Part of a small language model's weights.
Size: 12 layers, width 576, MLP 1536 SwiGLU, 85.5M parameters.
MLP neurons of a small language model. Each row is named by its layer, matrix (gate and up: input weights) and neuron, and shows model dimensions 416-511. Each number is 128 + 32 x the weight over its row's rms, rounded and kept within 0 to 255. Numbers have three digits each. A neuron's up and down rows have the sign that makes its largest values positive.
A block is one neuron, or neurons of one layer that tend to fire together. After each block is what it responds to, as a language model described it from the Wikipedia text at the highest values.

L9.gate1:114141100133127171155177140103154165135145051099095114157121178111141113177114138111140066120125082102078106121057102100098140097106139135037097135132193156134146166149144165093151162136158144106086136085141083107154115164106098108128132137090108145189172163139150114095150092124118151116
L9.up1:175075130145130136080124113131130104176161111145087062089143094102091149178134111120100078133115106137183147098072049096112120072059140112081132116094131131132064092090093154138101110146140142079149100182117116149120103150115118142161107110103085108133161189156166109114118057114169139155
L9.gate543:121070135148117222157120149171121097158144119143143161114088140144209149133134197108120078175133170123125098118097099082123053088092169155138129159125134114117153107093142198155093077163169115201120031134139102098154164100129120121113179100135141187112137143137138106102133072127139134145
L9.up543:128143101069133124090121104160145122149110095131123165165129132165221132123081144130148131130164128121139109107115110106123091135035122082156124133149151067087186130150086197164077156115167069121114102137146099113148162145130094073157128153127140159140135140146142153162049117126139120167
L9.gate737:111117068115168146136075137116126156118136088127160078107108138095144080163182102144087111130095105119200131090113095114134126057108167098084106115110103123137106072126125141133183108147094112187111093115095156104157157094120183115130127051100105145143105141159136101113093108138161108187
L9.up737:154127070172130176079123154137205178094146097159185127100151146131192088130155131149147136152118100134113124064155088139126068092099144170161165173150100105125095122131114112072110069134173113118163087131077114127104111148113157095114138113171177128120182125158114097114107126125154155088
L9.gate1500:145061149131136183109102131122092129172157090124140094142150091115100140158176075084116146211172166160115068129157095120129148175152183068154133155130172128136145110115131211171106170130128147150110119144122159068166112129146165131125129133125160125140160134054082043175154114133168148128
L9.up1500:177121092147138094143103133120098154128174131184111123133169113125156187109152147155140153099095134166086110116101150139119082121099162124093146146100180123094065085089149134110129117164131138096184124132158137172144119197181084174094131110105118154120084115163182105102108097146141104127
Subject end before verb. The final token of a sentence's subject, just before its verb: surname endings (Roess-ler, Kish-or), pronouns (He, she), or an appositive's closing comma.

L3.gate272:165141109150111157113137107080188150149177140124092183094112143188116079079087112151134146115157122140132150138116102164172086139099132116114101124099148163105112147178132159111150150143063129162224080141146167106137108079139152152152206089100097114111149132139163187085089067129117126199
L3.up272:094105148111158136098072118146127132095191057198167138094135124183178141163085149119137148115120167137126220105085125150153090094149116096143147156136140143131149138134162097102095145131123126190126148068119134109084142162140114102161144139154138143165134166159188167163111154097099107116
L3.gate1012:159116128109117139133074097084142163154177140119214086207058124148148099182121141096072146174067166148116124120087084112168104142115159143117089136096141107135110136141123144112059047148130144120192067085142119115085121173138153129152103089104127115138147126113153185077115088086057168168
L3.up1012:185130103091101127108083141086137182108159193110238099091128159165131068140183154122036189209085130124144092113104109110169112106108122132100111162068103110175099113150069165128086139137121120111132107119154132080119142151134140186166081109104098080185116216142172136067180127134069143173
L3.gate1303:144101120151180093141116068067068176148148126139145135167120137020118212149120100111101151142144112154075112121107126147113163100178139097143142157108121075117116112175129168137127108125126143123101091111174119150107083109141039041164132115105192177162149162133117136115116050074148141176
L3.up1303:185079101151122150132092097134125081109107094131156101132111111079151127149125157127101142109123122156124110126124091160158086110121155089129191114138137121129108171151151146146145105110078119186119095127132123073087117081118130112207136148076166069212149172127169159088125059156046157101
L3.gate1458:154049163145141122104137173064115092164193109154155163115170111125143079162108054107171125163149158139156094113150114116122084121134139111154146113104197139125129049169133155082120125114171175140149079121106101113130101088172133102103120133123185115120153176140111105147102095158129087152
L3.up1458:143120097117082172148161128129122109138132179119062151107123151108118118125086136170139109123127124174152159147101086099130075169097144091122108151076148129201131186140114147122132151136126162179055098147128131105128113089145123140140171104121195085122115096152127171141113144098098099067
Adjectives modifying following nouns. Adjectives, often political or institutional (and adjective endings), placed before the noun they modify, such as Republican, Democratic, political, financial, Soviet.

L9.gate86:134161072140140148092122180131127131057100116082113139110056140110104151173110122142213143104156156168075074119185115111069120164143074108144124134139181127193150100136165162135133168085109121139121123097093143147106170086130161208169136133092145129120070154123221162141113111123103140079
L9.up86:126156091130130069175139135147128150125116141102155157175131157075111137195073088090160130157106108153133179104135108108126188087105122164120140100086158148141191098154041104135146125151090139207132124204188126125162078159102109074094187142149141112148098150132113163126144077110122129159
L9.gate546:179155169128109124119116147101094125099105151104132120139126087134146152210187151127100141112168149163182107116121110136181137149116181100105107134108125115122032147194098074121130139147036122117145099146153133146095146109087169147130128094139141173160121146167122095054186180176137129111
L9.up546:109155146118140144153110150123132175052182169084155118150061118127176080106145127127127181105176105149116051135136125103170204171103141130140141148125137117159107164140059162113120057137145108104135105118149177163111124181130091134120136074105093128189113156119160088089126168112123146161
L9.gate1063:137134180170109097120083174116150153129148174097116125163125137192148119171156141138078090119131148143141150126145118099130126139126087112171142086123133136100067116099119104103153106103135094081162135130104084124110159111100214124149125113097145084153107101141161087110118096136134105130
L9.up1063:141117089063144118087125163116151116159174138145057144146105160093141087111163103118114103140135121144155092098174183135133116125123124134105132115192154102113167135087131110114152109125148071096079133102140142145131138174168169132076145133128036146146048116101143101189114147112135085085
L9.gate1250:145153080152134164126141147141119144086109121095117122097133120151137180105139148154160073108112115148133108126149141164091037108118120120147195135124165153119103154143120183138073176130120158155090106194154147169131134140134133134102161138105191143181099158116140171158142095130142100108
L9.up1250:183158147117102131160208097130137101101138145165151080140100156094133152128153161129092116130077137150093102098099170161156089193128121089082158167092099125111163130153090123199132106112104116117131103095143142139098172139111122107131158115091123188121099131120140080132139114126123086152
Pre-noun determiner or modifier. Determiners, possessives and adjectives just before an abstract quality noun in evaluative description, e.g. "known for their distinctive", "the sheer verve", "a great deal".

L8.gate1245:122104166133153124077124075199107102180151129106133158130121210158119116163193141090146141127140090185127174068184134128078189162129103173074098062155115061163138138132112095162169163155078108161167149163126125109105124074192111207140141164091184060134143189086174159147169120099176097113
L8.up1245:214109208139116090142074126102096182098178145096096118162121126136148115195153128151133087119121112098128109071143116099141081110156081102091120119099073134131174129161116085091135107128158118156076199082170070114141133180138196135107153121134139116149102102131138154131187114118158098121
Determiners opening noun phrases. Determiners and possessives (the, his, its, their, 's) that begin a noun phrase, often after "for", "to" or "due to", as in known for its, for his.

L8.gate1016:077094081142159172125089100167169103165138154088195120113170112133167121121199112163122089137129174094200089172110149104103120080063137095078112103168158108130112177088119137076157152139124215163116101077150084136187097160093151162120228098147108158189152134136133108133095151101189125150
L8.up1016:117106070119185131195031089178164148057130096123160158115162140116156152154166092109119126134138129077168107110104185135110117123089137113140106074178154148189133183147102113135129168189160124216106122172109132130108101098088134144129164178119100135176140122134148118140082108155099091124
Repeated surname mentions. Final token of a surname or name, often split into pieces, when it re-mentions someone already named, e.g. Beltrami, Kendall, Orton.

L3.gate426:102079142123093161062241134136086058143154045135160147156137099150188135208049117133177114187110146112134180160070223121185059133151205154159153104175104127149144157127119173162123145116152129125127144186131096115087094189111167121107140109187131125087133092098144148076133137175122133141
L3.up426:145083113123065125149172153134055091145111099170110114167096139203138095163093129166175137134132164087128134172144152090118062133078103181120134086157095145166144130114139148146132075174176119116125133148134098119108127149114169106086136155146098088129139141109147127114120131162138113199
L3.gate852:130116167118125100093110161141122050157119111088198127126218108124092144085088198175109114144125077150101137133168173113111137111144193167115123152113115146131096203112061125102099093146126176160148082143140155157169151092116097136149092147137133158160162115169120126117120087175083119146
L3.up852:167139108098177112117102169123074143134144156110172145165198154152103135145126156202102078129135127131078156143178114177117099099137166108144118131156112108114091186149037113158079116178120116206159071153163140115150137139138099108190142116171141142135110122181085177143140047211119121095
L3.gate1123:177087098128151125101137119128111117114152109148100075161161132185141154129151098130141164104133151174127086187159149205151142111164130140118142144168177117151151136132123170154160090199160127091111083163153142113144146114155126083181116100145221125140149151188117118109071089127149125110
L3.up1123:127133106083148092062118116129136112098081120130146150183173123169179095136136111080135189141086150197120147110151136091163154107139144099122133078143183164148148135105140132124101117184206149144160057132105112100133118116078189146114119116142180094159101192158125139123123086095129112103
L3.gate1495:162108131107129155105115106134143089105150079086137160102156142136167113102133111156187077114131075085125104149135166119114102063115171108151107103137079194165126145124131126128157110117163142134126160068127090173138123064041069062095105077120143090173060165141160090104067104093114122086
L3.up1495:086131081093123160083169107085170145158140160220149133171138075157078202153072139114160072169146143138121156151148143159082126114126069113103168131129166135079086116143131124079139079134121116153171103130127121163088114106113078072116128100189129118126109106150180115133099148144157186167
Institutional name modifiers. Capitalized modifier words opening names of parties, bodies or sections, such as National Assembly, Progress Party, Production capacity, Social Democrats, Industrial Management School.

L3.gate684:138176082143068176112165155132120116164120121157081098102142122131130109110111124137170098129113112140090093143106113101181119140119148134077083130160141168144143047144131088149140141122107057182137131140116068158140137138155132080123177149100162145102189120106146106047125110085183065176
L3.up684:112150105151097082094123120155133179122187150165124116152145138116150134114155116120074179150096162128076158127114087127123135131096165152082098108118131212184103073095120189174178163078112127106167141138153123136170145079162172090086150136143163113147118123167124104102103180092119107149
L3.gate856:093139199128180178093099121177108192139158132145096206150101080142172187110087152128104154104082125085089107099095094067150141119146158083121147071079200127127077125155104113158108113119201102154137156169147146083149118148129165122137099185170145105108161101071136135167131053143194132180
L3.up856:136136092125091106106174161117120118167155121158122152100147130134181111161095063138155140121166155087191060146058124183152129080113128138090080120175097158135096161174128188079061109067103136158163095120107122101117135123127127079084165113136148109133176158100136084111127175171099138103
L3.gate1285:142169088104069111094181125126125161122120136144194118115125106118127177115156166125172114149070147076162126144117141146109145108183128220127128099136148086063140081104122120137074130090109129122077130178094108058126109140176123107115120073086159135119129187139093104135157164156128144077
L3.up1285:159152108153145140097174101156148115095089116113174145110152077100167085128164144117103103119157115134114119140167148081091170084113152175152112123137152161093128113182129108059093120118067129092049159120131186091137061135149126148158143088067140130159126093149113087167149164140156115110
L3.gate1292:160151152105112159108108126131076150112137124173132148109082135095109142078176158089189100180151131105096088157087128139127163113089118152129147127148129146057150120160107100136158162118113135119141081089143227091140132098099128182131116127155117147153112156188132132133080121113136134045
L3.up1292:117057115146166122076156105143124077122143091072142142120143128167074149142068121144062119099138160086130113101172149103121128136111158108130145108155125147151137079141170128135204108158138100047137135102145106162117165149108083104126115083119130121087097100107181112168121106145130125132
Word-final subword pieces. Final fragments completing multi-piece words, mostly proper names in lists, tables or cast credits, such as Rokk-or, Qu-aid, Bahado-or.

L9.gate688:153106113122097144159080136129084101098072116079105104107130171102085098175117106170165173143097172122109222180184178110149108102129108111101151136158124158081142151089135122114112184120087121191114096132147110122075124110112122123119158110170089169125177131115123145105135128111125135139
L9.up688:149082136137073123144178116123189063132110109127111146102180115113139138145140129096125179135131142129166153156131193105176105103147106117097117033171157124157151188133143086118167174106089089206104144152152186168197159204120120171100159137160112098135108138097123155140112092126161159099
L9.gate1150:139068144122162111132158164136099113117093144089100056114121095107140105150152081095091126077079112127123143129125132137127133054144148106127139106141122207132101117124093111144106111174122043119101135089095095170100121192152207148099044128053154121162077144099154141126134054178170120160
L9.up1150:133092092093086116117099104162094162163109192086170148133167057092161170133084111063171146125172079132124133173145193145118111138088124102194103163153103158104059144153087120185143100174114111163138116210131121107106167093145197075145125108121177137153214104132107054138112059140141171098
L9.gate1378:161103141147113137124127175089158082120120158118115120137100142091186129095105146083133117104160118139129144115114162168128192084168157091116100148075110151085137150108125101143148116164085138189121076128139101153101147169121171025124115155112130142127162123101127172124158000208147128191
L9.up1378:142103125126148151172174170134117152136092142124131174088174150117159135090068117054135141094090117149148132163126162169106180094138128159148058138087149146078150136166121125157104146125113137140140081142059148162109144158128014142124126126094103116146147198090109134133180040213136127183
L9.gate1399:124105158089148138065112127151061128172094109121137218057130092122107122108136115147155162116165105127111123117103154151113134169155049112179095147109098123177139171126101183125175121115064161121176144115178118082140114119115102121216147087136118145153126130150107159153118121086119162133
L9.up1399:124104129077095168145191169150129150103164141170120144113115116184081125179076153135145146075100045162102160149038168087159140138131116110122143099085109172090125149150144054164075172033075124139096069199132110173103091135093117085110085154115135106095162160141126078151136141096143144127
Mid-name words in titles. Non-final words or word pieces inside multi-word proper names of organizations, awards, events and laws, just before the closing head noun, e.g. Player (of the Year), Bankrupt·cy (Code), Eurovision Song (Contest).